python train.py --num_hidden_layers=24 --hidden_size=192 --num_attention_heads=6 --num_key_value_heads=6 --head_dim=32 --intermediate_size=384 --vocab_size=4096 --hidden_act="geglu" --norm="rmsnorm" --norm_place="peri" --norm_eps=1e-05 --positions="rope" --rope_theta=10000.0 --rope_fraction=1.0 --qk_norm=false --attn_scale=0.177 --bias="none" --tie_word_embeddings=true --parallel_block=false --extras=["capped logits"] --init="uniform" --init_std_qkv=0.0361 --init_std_o=0.00521 --init_std_up=0.0361 --init_std_down=0.00521 --optimizer="muon_variant" --learning_rate=0.00956 --lr_mult_o=4.0 --lr_mult_down=2.0 --beta1=0.93 --lr_head=0.0102 --max_grad_norm=2.0 --warmup_steps=200 --schedule="wsd" --decay_fraction=0.84 --decay_shape="cos" --final_lr_fraction=0.0 --batch_tokens=65536 --max_seq_len=512 --doc_mask=true --train_tokens=520600000 --max_steps=7944 --dataset="wikipedia_en"
MLP neurons of a small language model. Each row is named by its layer, matrix (gate and up: input weights; down: output weights) and neuron, and shows model dimensions 0-95. Each number is 500 + 25 x the weight over its row's rms, rounded and kept within 0 to 999. Numbers have three digits each. A neuron's up and down rows have the sign that makes its largest values positive.
Before each neuron's rows, "fires on" lists the tokens most often at its 100 highest values on Wikipedia text that the model never trained on.

fires on: "ops", "19", "ours", "s", "am"
L20.gate324:479523512448493491516507495473463455435501553466515488482477485528512491535482517499484517493481483479503496498551532493521476493520479505496522453557459486492503519483477461542503477537537491495547507483455498488455540528519505487499529484506477508519476489491496531504497540521514500534
L20.up324:485523501513527492468508503484488503500505532549520490477470509508497508458484516520499517479475472489446508489486541479503504529507496464521465516545473489528507532515519528536523519532491518547525539486503482504495495502495447499511541442522469467506523487498500494441491485528519490524
L20.down324:526501485454488564530533519534526539514506507508502514522515527482500507466505483497469512528532487539510538497542437482539540510499526524489509527502518469527510520530479495520526484481496502496459471500498528518491486531511497479561473507475510532491513547527510512525476544503488527479

fires on: ",", ";", " |", " the", "),", " and"
L20.gate335:520482520488477487484524499495498458474543506544525461512503464487481470516480516468520513492509517503463484529515507508484521526510468524527487475504514526489514492468515533536518520471490510460544453501491514506447472482562474504508486601488458531531482506472501466548510521494493437490
L20.up335:508510540533518529459484504491504484480493501464499510471462519478436489483455551516502488472488500450492492501510472506525509501521483531527552456494480524509543524496495530470542454440484494496519505512475516495498523476510494500497518561489495495481481495518522497504498481500455539514
L20.down335:507511468504512467465503505517507524477508673505523514524486499503489497466474510500500504514471486485485504504479506499493481515554502490516508496533489520503464500500498525525499493493522503514479500485487534497473483520500496508488470504501502475491502503496511476494492493501498483492

fires on: " com", " just", " Com", " Just", " Class"
L12.gate243:530485508513541484501473506513485517549458503482491520493480558473495471496510497546475490464504547533507563482505438441547492514495544515494459485549508472530501512465491529468515496458487496494511500492480472541549567487478501484505463505490484524515492464514529486457518508482486532470
L12.up243:507475530502507513496508508501500467489531471495526464478514489453480484507518494509529496569523535515471458515541514475537539513481547507525512487526493505490476537450454498515518464490526489516513506496503473492484523531486463472498503482475457490481468463456510509511517500476482493459
L12.down243:511508526499502496513519509500466546514485467487473513518497519540470491499529471537488468515508469503515455501465462436485527501515535516449521434482504491533521525484498533502494540494466547478504493473479524520518512496477561490535538503522556489478469463516515493466502476573515501483

fires on: ")", ",", "),", ";", ");"
L19.gate240:520503503494480506474504509465536504502481488470518464532455470499482547531481500483504520452466505510506500514530513471470527516514495449487523459437519477550504503491522480482512485511505514516509453480471517529490520515508482511507519558481504498513499550510463501505491487473505512484
L19.up240:478461483473473481484529468476474550485467491492534494515471492484507539465502507514515508482492502483492503532519522470530472528524447517538520438482496526549548487503529505462515472490455526486476502475508539500467527485522456490491515514495470499489471504502492491477507531459499489494
L19.down240:502497523540526523507517484486485517515515510487502499504473534453515479478493512495493542486513483488503503519516550491505517555526529460478520510480520520510513482513526540475538504502527478538510487494514547513468521484494583514499459520467524507504479526498479492498461542525471497474

fires on: " |"
L12.gate109:481481481477487516515469479501526502506480510476518492521495505484493477534514521475509518490536511456558471486494482527541457481510506509532457478527535522518492512476519481495487559533502561496511519526543449456510480473474459479552552492524508506523504520498493522499524491532517496512
L12.up109:447479480490514538510500513467489478499507554461506474491506476460481513480499499485477529488509482518488480453542498473516508490493485501472516488473451462492457455506481485499521503494493469497509495516485505503478491520442490523474564491534458507491483504511518566547523516441481488473
L12.down109:532494471448518513480495514493522502473541522507448524519526541522460471520533507511503487451485549532473497545475520543467504501548468502481540486497512520490520547560520494472502499507522513472489501518484496496501513468503507477506450527487501503469500542525460481465515533486482450524

fires on: "R", " r", " R"
L4.gate0:503484492473454475501494505507501522460463495493536474467483545547510483517566492505528493499510498479499493489498511506506479502514531493519527503469498498506511516479496511483485542527498532493546480487496485501479496495465490468509475507471499492481533496458523528490513455494538476471
L4.up0:480485533459468580492472466499539466541480534489504487467479502485492494442518532503480531500512468492503531509523514472485478509491464520504491517510518513484531507517513493459478515537489520484488501517468467508518507505520477488506513522466489484500471490538523492520536488503491535462
L4.down0:549482510505528477496500539523505537464501470486513508531529544491491519515495489500496466492481493474504524515512475495565485510496493512517516517533486475519480500554496456481457494471449513512514507465492486481522475524510505484491483467501499518489513504485513496485456500483526480512

fires on: " g", " O", " $", "iz", "a", ":"
L15.gate76:525500486544467493499514495521504495534474484501480511529483523499475494497550488528456494528511487474496466506497526517501486520493486481518476490532558469434541544514526486464510471503481508524516507498507541530510501491463527515497504501521486489500557479512483484516504525476534494465
L15.up76:515429523532508525462495513520498469533476560490460517509445480506461541521455539527514524481481489491520525473468534529509500495514453463522490503523491510486526557511501509481499498479485481537479532548519510439478470506465482498528486485482483506493503471494504492467489494481490478449
L15.down76:500577484462466509542470505480488537479534529494501510496516475469533474492506536457503498502540522496517522511496507505528499481519506503520474532497520482448449504519490442466518477560456488477547483463493487533505522522513483496505507469486505489507490554473471536535506487531488474527

fires on: "st", "s", "ther", " England", "ong", "ice"
L3.gate350:501498511456479495480484520502512511534532495527483513470467484533527525488486468515465507451508496532490515476457492508511504435489494503496504507511538576518507483516513494502490532510503514526491514502470505476516498505547465495476517551527498494479418553510470535538565452473508485483
L3.up350:510500503495481475504513531482460464522532532524469537518470459480537508495509523509451462516473479489443495433504486502491535467458456531505542508540495542520509502557503504495500470476469473501503512470502492510528544522530493492491514481493495492471459507464502522496529485482518510473
L3.down350:485506509515497489511493487513527543478477451485534470505526557531477484513510478493562508538507487490512516539514512497504469524535532495488457483473496457500508517462506494529539507501473488479496507537493488536455474481437507501511499458483482524526553465532507479473496518526480532530

fires on: "19", " election", " game", " |", "lection", " iss"
L7.gate383:534411499529449528516504521496449492472539519458486494484486530491473483517486519520500486511486450485544484472490512537455531483553487485506511497501501495507509543494515510490486526494491498527515511477471504432497475478552478500488514534499510511532515466500468502509494490544514505484
L7.up383:511473497506487481510525521466466471547522530516499501491444509535515520509497453471512523530494557504487530512494482490553520522470468486482498513478475472455463471524534486481506503492514527523507472475531454480495503498522496489511476571530458437465455481499546464539516524500500465485
L7.down383:491522494514534517496470498496523510487493522467495524499525466489535489481524531525500492485480450517505451510536538505447500489478491512538516499544523515534557489529495503501513495497511503447515510525460503508506512486501488519479527443506516527537548536476481510475491508497506506498

fires on: "et", "it", "t", "ut"
L20.gate136:489472469528500490523486535442428490466557514482504545502485536475493510464493502502511518501472459500513488466497554509486510509513507503492491486487498488491512513510522481464544493511486521515514514470512508477534521554547506436489476484548490526477488475497505508534528574485520542521
L20.up136:493485473548507493501499553534488476493527506518471515486500509498497549482480516530488521527527519443471477476494521524492510531531503492485552466560533489447468512547503512480500487486497548531530490501525507480486533518470487502508477515539491502485492498492517499459478528513497495458
L20.down136:505513480509481493505532503501485517510483492445487524509561471490503464473499491493490489499480444513474462508503480541503506563508488507496501499489487515549528466472488526504488485494427479419495549477523492505506482538541524510435520505545513488520529503532487551497540493500542493494

fires on: " |", "ood", " Pro", " UK", " Ind"
L3.gate144:477504518472473547496517480481501488516519499466497517471468504481470530507498506479543525452504547473522511523491508497512486488521493522505522484521533475482516486486485468520502483470449464521460492493555456490502497462488520522545499498511484498480480487525485503500470467532486486516
L3.up144:440458465482467537527479457482506524497505506486491498507468520472460535513485522522508506487536501464492514544489505503507498522489472500554495505521510526511512504537524499505538476481457450480494505505493510476521545476482561544519527500520492468466518497515464489504507517529500507456
L3.down144:527502502521529490494497475524477512470488499455475486503504519490527472525529530477480526553477497483480480484466524476457513537502529479526524505497466503538486512508516504441480517520532537495535503518480493515473482558545470465451507559483474487515493493474489527485553480451514489513

fires on: ")", "/", "s", "st", "19", "S"
L5.gate242:516518521478506489495496474491520500516531462484479508488519481478496497485473467492518495439472505516441512485501520449497480491481499525491498555523538490442459512498483507470516509494514472527512495469491535491501483449515497521545503521466519469490463564500500503527505477504543484525
L5.up242:523512503478508487493522515509507500498529510520482481453484489507502505514555475520487517499490488497447539506518527487488465521535516570493495572532530483460492486529533515454511497447513506528491537517458535451520487469519533504498501517432472493475485524483548521481500476497551500525
L5.down242:481465503522508489500466509487497517509461481503523476496489524510513484496481564503480521556463491492547465489502468526486518496479508445494516456489468507561523497492528487559478445544509515496527497535542481542490501547476508491467468511531518529506500466499522478488493522484460509463

fires on: "20", ".", "3", " more", " ag", "19"
L16.gate49:518515516522514501482465500467517526542491491463489510527499509498540518525522521491486503473479482492521478516484483479488492495491486504545469521456505501503506520526497474483518505525528515476463519490493495519496527505498508514481537469492484522520525480516500482501462456467522492483
L16.up49:492522540507492507503496496466496528484496511488433465474554475514512533495481479535533540490494469518505500486473503437494521519491512508471472521516493509456498512505481513543504450511503500500462533482488491486530475510498492550500471514497502474507479495534530532513467517495533550472
L16.down49:504511511503473501475507539510505492522496482500468486516500501503477494508557497474475476476490501514493505478518477520519499457465503494481506535477484507532564502507485501481538523533490499521534515525490493518502470455459508454562525528473471449497525487490531552482468509514561504519

fires on: " of", "ish", " club"
L7.gate369:471523520552466524497523472503488506502502495545513441486469495479531504499514521500482511501489474496474517505495530506505530488509513527551465502527498520472569465476495512491511524494499485531495543532523486523523481536459476464448475521476518497495522485517504510472528497498503482505
L7.up369:485509490506516520497520495494499500465476470498505484486486500526477537501536529570499496524480563482433472511543490524506499490486473515498453506530529537491502470495491543503518494493550521448487529527523480530520521520511540512490518511498547483501443528548516550484507498450484512510
L7.down369:530515506488509510498461539536495521493510547473463504518497473519502461485458538459514514488509513492568504515490488525493433485463456535479551476499497459498478469499499504516465524491495498514508486482497538474463494424521469500495469488513477515526530499487494467505480499519488520472

fires on: " of", " de"
L10.gate102:492500441505517521552478498559501531463515466547492500544454552521457506470504526496517498481531519487458496513501505449502571486479504539498428499546460502492517495479485503480482523526523525504540532471502484493482474484481508469532465467527533501499514487512516536503510488462466487487
L10.up102:514508561515499477475481508520516464504512460513501513469460495508517474486545511481559504496522547494474494522523521489479508481501481557522511509523518537497528488550493548528521461517534503485504524500486513487507469511505488537537468533503498491486495491527548480507534513464515493510
L10.down102:484486503496510522496480504527475513486515526495503463506522479505489456474474493482480530485495487549480427484483473453529524493463555490514507489526505479496514521499531507495468508516502513505471468506484477466525478510568505431511509518494510546513567503491487481471517462529467526507

fires on: " in", " In"
L10.gate303:504490499524479514502517494508505521475484539465477528493496496507486491508446480527536495530527533508510488497533481502514515520432528480489516498512538500537534512488479470475512510526504464512516478519491508524448524542522513540516517536501530510474484521554486503511530480461503513499
L10.up303:478486471477502498511512489515454467515510498516493497480520546444470508484500516514452508449499525506468493525512545496475495470501446490498496516482472499491520465474491491475477507534507495501504490497486511507487471533495441464488459473522520513519539482483513504515529522512518516555
L10.down303:521516495538484516475471496518471508500481494530459543476483449550482455479496554474529506488535505502505489521460496499451465495476529492494505512517519494513555493452549506474510531476527508519449512487461485491479460508511522491502523517531528455519505538503467492515520497514494502503

fires on: " the", " a", " of", ".", "'", "ic"
L12.gate9:514482479479490457512501489512472496502475495488524468521512424544489536508451511491477489525520472492519506475480475490517527552480486501536467478471476500465459489528468492482505536477525517498450513512502473505441458440499506453472507518528523514544497471504520496477539531502479458536
L12.up9:448504508523541518468527527521521484484493498476518524485479463503494498495517517497488528479509493494507521529463528486479534526536502497579507496483501512434480485510499486521499514516548462496484496508477493512535458509545528485483495493459471464509487531523504490491491494509454454501
L12.down9:504488458516475452505478470507447531489467530499516495519504474513494474513511467456501507508492480513481510490462460503529488492498523514498456437528522547500500512497503501500505476543479513456502521539489477472510461493499489491470518486496478508525540536504476507520467493492499532477

fires on: " |"
L17.gate281:478469512483494505514474443468505509456480500482447518507515469487457487494488511477533481477442510473467510469522501553522513503502516461555483498513524482544513478486513501448540505491468482445510497484510519444496516505499449518503577497488492483517513524486496452503510518481474478510
L17.up281:494467504500529531482517477526536508478473501526472488490453497530455489557522550476506533458517476478506504460509484536454479491505468478534460507505508490497506503487495528516547490491493512518507499511496513464505508472495516498509515500500498490478479487501520475490485501509493497504
L17.down281:541515483501518495496466503489519509528510545484463544527527509534438456504476508499489524504521473523503482538485506516481482528537533492534515471488499471519482511491527539480530525517507476498488503484526530473522487504480488487452490498484466463527478475481478495463507478465477490513

fires on: " The", "The", " and", ",", " They", "ly"
L10.gate292:489510497501484525481457505478505526499522514505484479518525520474527450521505529530434488489492516492471466524468494486524505423515513505502499505542479517472454513515486522509524499492496477503517511518480513449467484527526507484501505516472505478528500494478436501520464545516482490542
L10.up292:510513497522502464548500517513507488533472440468514476475502492491451470494512505492474480504476488476473464477509538474491540473504480490496504488536492505469527518559526502474531556489495517472524533519501542470525537488500505494499483502459494516508539522484502544505440518510486495533
L10.down292:533481472479494485466513513531517508499509504533537513479470490497480512500498448504529476511495515478546510497541511519502542541502552508541486494460502484514475484471525486492484481475501514550539480471531473494533510500474459463479512484531463519479492528520528480455502504478504499495

fires on: " of", " from", " with", " to"
L8.gate220:523500522500521512527494511526524508486476533467513509519481477498520480498495488502534439494465493512482534470507504562478510490515494498488498491515516448500517473497509526529495501498476505526469533483530492475498514436511512459469493493479486474528540495507498535476541552524502496486
L8.up220:505515524533458542493482549483532507472518478499495526490524479503539525485524495523502527544510476511515476517531514519537495449487500551541488476500490515503545518452477509526478496480523483514540513523526491497476508505478446510479474504513531498487511524494499499498518526489503498484
L8.down220:521529479494499479500523500538496501538496554506526484537505498501492475515531509489487511491508484514456498529451474511470503535492511445479531497509501502489487493472497497482488512506505464467449467509514525521467492485542522505498508500563511483521478516486503521538542466508518495510

fires on: " of", " de"
L17.gate259:520506521489433490513510481509483483470476499525513492468506522531537480523541493482477501528493490490467516509501516449478553467532523478490467484489501515460505510542487503463515556547519498475498492517452492503528463510515553484472496529498505475501487533501493474521487480465521515475
L17.up259:485546493505500554537509501500494507510508494491517435521477492526480488503520499466527496512490519496485540445487508514497517507549516484509493502493439537504541457515502541508560495494529533475511492526507462503497458521556545506531497499552479459464510494486504522514502506468533517541
L17.down259:532500534506479468477502520504483524463518529505450537504524511489512485460519509499541475552540493499447471497466484470482486479456480534493509463487512503532501485483543497496522481530512481511487524507475520474512506499519506472497516569510506540541489522483497537524497488509430484533

fires on: " not", " $", "$"
L6.gate12:468465512510467471514470497505507542475498534505531522514507523502510462492540548472511552526470522478508469509509529508499513495476498485477504523541519513490485517507461472471514463519482486461498552485526538525480495512478479473518454536502510489539521510450474489504535462513506463464
L6.up12:468476508511524483542494516481502442495513541493488551492489482534485517501487494490525509509501517495508529467530452502515518543481543492510474511513464508527530524533499453460502517490469465481462520492525474494493518534535475500487470518470468481509515508513491496467569483548520472487
L6.down12:526530511473410533469502517519466548493518504556508428516467539499531477466541540476460498484501469489520473508462516457479486497507487473486511540467514511453493478514505516512493487539466502515549512521503503561521490451501516511494502514550504472519498494485499514559471489490503507515

fires on: " In", "In", " Award", " During", " in", "During"
L6.gate277:489499477490457451530481482499521480522487529510472463516526535469518520541490498504498484534515560521461487518547474530486488455500492515560502550518530539514531459531485483487510511528538499519478456479500497500481501501517501459500498516509520482479483499501454500495515504515489480479
L6.up277:528531499458520463526522498474519533498486515495552487471502509506480520513494466457473470462515468516463494536466495456537550497482456486465542518492474489508492533454433492508505524507502472495495519493508481512466505484501461508474467482529512481521510506494543489484519509487512532458
L6.down277:522479489473475515514456517512478469512498501505493479495528522469511487510529507501556485521522541490472495518547516535472468489489509491551474513489510531502512451485544518491484496487507527480528475488463494542500476513544493478538508544484507474514487498500468500512539493511492499510

fires on: "s", "e", "est", "u", "ur", "15"
L3.gate218:448560482470504486545474516533502515462493509479461503520507486501472528493517506486522508541497497503463520490478530531523475465505482507497513487497490510490524512501500520519514463455501464496545513481479486479499542506563495569482486518516512535493476556491511443484488464473471517563
L3.up218:501505495498492515560522532490509465540494470510462519522478483473467541473488477506501480529510519491486499501524540464481515474474491424474471505480491500492473509496508486535497493475510420481478519495522533496529521521452494480490491516521525485504524501471477479520439429512461504495
L3.down218:516489483491477526451490490493470523483515475500571515476509544497526469498498511485492525461474489538520498502512462475492546527505501556523527514514525515524505533514492498483490478520514591494514496517499503497485476493496489459517479513474487502506515470524522544523523537508498499470

fires on: " un", " (", " not"
L21.gate243:539470521507514505492468486510479510489485516493575486515526458523477529532513505497479484500524496522455510512490464522431509513484493504489534516450487485488500475509504466506515487466499474491526486481476480498479474502551508539477464451478483514524473539517512527478508461525457475456
L21.up243:537497518501482482485446474504532540484432470470519491539500502528503502500526494494498493464512506496504502466459468485473469552503462469467515516489442501529543485496511550471520487505469528530540494531536492556473461495514493541509531485489479511549499489486499523507471501511526520486
L21.down243:470476472513488512506523498521455529538514478538495506535510545488489483547487502568523518520524527492508479483530502525560507491475497500473498523508519556453505467492490489502490502485508511473533500500500554467569527471528573470512483484476517522524459499493532491493496444480526484481

fires on: "p", "f", "ats"
L4.gate128:486466508552531512460526476500521500467499495527465481481504506504507512530497516502484495483449503478498506499459478483523472493528487490478522473481522494501503487521517494542511519519510475541487432508476515511556486517489479515433505527449500529475522497461482507502485505526490509495
L4.up128:456500506479456489436532528486521442494482497516455503498490518476518486560458470496492472475452462485527464494485535492533465536525461500499482538465545510519522467525525493495476473505516468520477465479520503535558489483507493523490461487515476485512524514452484507519460486485502528501
L4.down128:529504482500484517524452491508457500494476542486524519520494498486472543448514478508510506492552503508502521512497515512463533456484512514514501498557463484463469532478487539493513501479496502460505563502500469495453542503526525514533520484506503460520446480558515521497527494498469501505

fires on: " F", "f", " y", " f", "F"
L5.gate141:503537502486449486507484479562524487483523526482494507493470498523475530542480488481481483503485518522449514469483523476502531503493522536479477512515504502470487520510531450510530527499534528536470541508517456451500473468542513479479520503488513510527511541483542490487512474510507478523
L5.up141:492508512510502451457492528484511492487480520495456489479544484524475490503471479534453488488479520528515484450501487519479480533509493449525483508514522505455503482479529516496498511498527492507516478473499523511539459514487512506468465530505520513485508494492512524523538547510492506499
L5.down141:506492494506477527553478443547512523474499454492536524483475513478496532501524501460490507500509516498505521513525516470518504475486511537504516509482493530528487480514451489519498485507513529516489551531525469481482508508522534469517549490487483491544449486501541468488498447471517497490

fires on: " (", "19", "—"
L17.gate218:509538508476550528470478536481480488481476524527503509498496469494521493486489504509491449541481464508473470529527464552464477469509467506506494503527497467458494504538533502537504531492528480472489508453528506471499549496513517433475474509487492542529490488496533508514462490525525485499
L17.up218:535512532523508494483496513498483497475509497491492480545529450532515498531485504483466535517500507490481520486435499470537511504531525484487504514447512473530488508507542496520540541522499498506517468468441475531519505488518459527504477482489503493511477497490522521541515500526545516545
L17.down218:519461463472509518533502504567498504504490470500489503550488489511471518498533505505487541481525520483487501482507474519486488527452502526482493542475496553495524483501474495471503487504484443491485477504532514529538491511484518479498508462473478499490474518512491497478484537494516479504

fires on: ",", " |"
L14.gate149:476439548529531511485497522530472487496495496505470488463444539492539508508450485521492497468472519514488497491466507505517471474494491464513465442514471489501535510499552507487493491515476489554498494541537488474487487506482490482493572545502482500459478488490506481506521500523460456533
L14.up149:473470483525451513483537540502512489486461507475502469498498507471514518477498515484489554442519522517508487472563470536540505496467495520510492477494451563420491478453536503478506506529477466507505506535518498479517492496451484509512506506508513510521510517509541520524495535468520526478
L14.down149:515538540475512499498482478468553473470513504495472528496511518518495494498485505493514489548492501489508478539488501496503469551542508539509498440445562488477535500451522500539523503510502569538521469472471524499447491477519501483520515499524454509500527496473469542534497447479489498510

fires on: "s", "ats", "D", "ights", "ays", "ts"
L15.gate60:491531489551458489522512552489504531530516477502484475547515501498523541464487494480452513450489497491496504482531503476503476495524528492515515475520487515501504514484535492508505536470496522513511575533508508518499480550530465456509540472526552485491509483528490485537476515475508478518
L15.up60:488477502487504527499535515498513471521516478529442519485477501469512495546495502475503471482495514551504533473501474499528447498471543465476512548496539508485477499512469462471513473434516492524496487500511513549505521534507481535507550490491549491477499479497505505472501499484511501564
L15.down60:514521513475488461518447521496514491525526523510556483514503491538467516460508527543529452502543488478523476550513537495510540527548432478497496506505522521518490486466512473491494494534492488462495511529507530496469507492517511447505535486520451500525527483505508509516525474543521495462

fires on: " |"
L11.gate97:490472530513492496540507496485495523511465529507521493512478486507483521521444524458505493470508493467495469488504502504483514532470517488486489512490498493536492472460505533488471495476502493464507491527480497496483475505472502506474549560518501536504543528533481541532487517531525472482
L11.up97:498499482469498530545484492464491503507459514499496465496482508479519516496506517485505541536519498467548471508528510521483541524501484461518469483517496468514477448442559511498479463497488536526488467490486535491520510473502477533493538511509487540494528526566515480520518523517500509480
L11.down97:502517533504489572476519535507508497461502512508449522463503517524495480534486451525515489472526506486506516493458500537491503515491526495484512450497516493489522556512496475523522483521510510533498478518526509457469509490530516491522497516510503529478519548472481526517515436468493462512

fires on: "–", "2", " times", "+", ",", " and"
L7.gate270:494494469484558542563470501510505491461516505512489510456453520533522487485498470495479497489446511502490501500508494503487475512468503476493452476526477482558467474481484506474519518509492468478482471532462503486485505545466461453502507535507488498502554494518508505518497516488473485455
L7.up270:526514524511534486532551481536509466469490512505500448501529490542507489530509469505527479498443468501464561531474464484500483527509501523568499473466504474513501506511512489456495462528517544517500497507479492457489488502483512504526483499512548498515557507473516508540476514520517500499
L7.down270:474498504518460474398481488481513539507500473466492510468506491491503506490486518521499506493531500437513529476499510507527511455531498487469509483489478492439484530497482509534531475513490497518513525481497480492493507462521489539470521471491513509482421489501458535476513477507496533514

fires on: " |", ",", " –"
L12.gate355:481492496511521552560491528494504500516509516492477488490491485492535509461498508491428493485477520497537482493487540507474497449506480549562482498508497525454490481462480507480545481516489466488500506511465535491499513478491481468505532505523493523446511509462529512533488533451526506540
L12.up355:526481480512496519505477472501500493460484492500490514481483501516495499521493488514518515437530518521474513476493492500534495498508530505518500536471527483477516534504511486480556466491516482519541545537481508489506513478496525526501467509512522501536508504451526521546521540477496546524
L12.down355:509505502523463472471510536511513546520507498530490513507496504491451508511480499475517509529494456499442518537516476496509477531494500468489486471482484496524529511485466472557481515460500500511501462509513480502490488527505442508532486460481473496492483484535439496432494485530496465489

fires on: "$", "itive", "uten", "earch", "struct", "ware"
L5.gate53:542464472487526537535464518503537523459490512498507520503486505481516538485482506491517521460501524514465451478513504528469481503502518491502524491495526524527515507498513486490504454503516505497504465492528551511513500495502527540521505510458491472508491513515444505494513474483460466439
L5.up53:474509462518544464482528523492503521490542508463461525526463494553480491440473469515484470510511532536506538512492510469493540514504508502504516566491485498485465486493439498478503451473510511526475470516491525509511501546455488506474506530477485493509482498511487515488477514500443468482
L5.down53:493487546482445548479505483524481507534465515518528474474508514452514513542510526468514525505495482462495453516492483521500490514480483531486479491506511499510516488489536479528488546521491478490530552526503478491463503477519504477513483472537521488510540525459523517507507484482549543568

fires on: " |", ";"
L12.gate354:502466524488485491492517471501492521497533491508500492519495522495489541509534517492511511503511493467494444459518522506469465497524457477498495459523522501493521493488538530464510474481500485505475533499471518496474500479513511496499561493534510527496488543499521480508512501574478492502
L12.up354:493481540494496491492480493501497510536507517490506456486501554516492521541546517497497519516502501524505540470527484502496495448512486468485485526472472467510489490520522540522472482496489515473532485527515496471486484493476501509489488528498468503515498504539505528489484521521460511473
L12.down354:525545489482499499482495507506508482468526485487470527511477519478485479506474495493486505479502498529486545566467522519480516517546529545523517451480542545505498541529499496495513506525487492480502496538540520461497516502520454494493509527496517530471491496470462473494514493490433487547

fires on: "R", " bl", "ond", "id", "é", " Che"
L8.gate314:463499511479484474458513529524484455531528492510531492465492483481548466470466525525465523489481499505524460491502515492479523508529509528544500506521492466498480519527548497516428495493460447518513464473497488457485479539507507498478514503448529558462544493468510518473483465489513539470
L8.up314:525496529484497514504532501476533476501543528474563517502529492452474461443557464487492513491509527485536498512495543498473517507508474527481499492514565498536458542484522517498527525544485473514504500486497440479507462477563472475528471528488490506498523443508521508531497507523522530482
L8.down314:532479491534586480539513490526493541468530506504484445499549523515488527521527487497511504441513522502535511517510517545541484503483512513525526484510497518514508499527489520458493503451531531502512522531521447524490485501537521540518497506477526508532505505514503516473437514485520545536

fires on: " with", " provide", "ides"
L11.gate72:526463481488529489496482522483475511505457545541490476518533470457511516520476496517506516486526484507495487499498501493518510559528517488533526515503507454477516494463512495494504472550545505506471496525528518485459555543516466552524516516489535474505529529536483525483515462557470527485
L11.up72:498502516513484514494492482480519539472484505525503483503501503492513580516428539548487497505546522516474485471515541509497513508472517464511503528482520435532567516504483472508495515551490515508530473481528484493507507498510478469531457482527533495558482472549487514497501530516507492528
L11.down72:532539494519556487480535482497470475532461577490482506539520479508463480513495512504529506480530474471463499487455465484477524564487530508543508492483489491494519471471485484503486487474502512500451487511513497529462494487504503488495522529522492534467510514465460474470486507520548502458

fires on: " |", ",", "ani", ";"
L14.gate95:518493493447521506502516487509479471473469541430528519517454474515482472540489503491483516491495471506526490527507521522447499524531492500508493457472478494501525492513471548534526456464520510527507548519493503480506482482455475520490540491542495503490525493517492509487505478523492494519
L14.up95:515504512506470494532518515546462508533451539502477474471529482500512454536480539501524467474562556462517471500494519485465533530527511495484475494425433506450508516495532494509491509498518480522482504505516532485530499526504481531485522531506498481526491528495486508493541482494519488482
L14.down95:476497481501480496481501511460533512477542524516491553464507513517467485506510457505499466513499498508472522545495490481536466434456502510523499520498563483492500524473469493527547511522480524508521515525469487515453500482507498449497470492473465481479523478520498481528462526526513511522

fires on: "/s", "%", ","
L12.gate133:465455503522462466524486477515470479437498523479502498478497525456504513533478508461482481463516478517502512518500486527504480466547495504494493510526469501494515498481529495493534485545493514516543559491493511517470499504519495476519474464521488495483538475519489527525516552485505493505
L12.up133:507506525511539479499509517486495469530506493515437504504488506529510507530477527472467474489497506505492469490560488488503468453496504513489493493521508551522478485518524529514480455539500497465493520477487529500497548528452497520457500464500530537511519502430544500557473509472482501464
L12.down133:521519503492480542496506520511517503484494554494586487492488478493476524463503490509507508489500496453517520512510509505470511541490525487492504525474515467494503526480446505508501503477506478519515454502487485513489461485564485488506502508516504454488496458560486494463502487515497476518

fires on: "35", "37", "30", "48", "34", "38"
L6.gate167:527493453497484531495499501476545521497479502501478475479503480518485488491511478505482515487453496486472483492440494521569496512508512468523466553504477462535506524472506524476536489485496445491524492446491527488509477551481497493450544484473503480501540494498515517493489515449522518460
L6.up167:505488506472559531524528462487521523479533523487508501474499468514500457486508468537518525533450504472527517498504472498550470495471520472495466490520483493489451479496510468461477507474524507503522472512504505498514474517524509555476497548511541495489476539482480530473517493512542504494
L6.down167:514510505536474493485479506503519475490509482483505489566503596500482541497539468488507510467486478527497526515524479499504493521491482545464509500494526511506482533548494514507515510510472512504498507519529467516522505464493512510517490464495475504495507506519501498528526526482500585506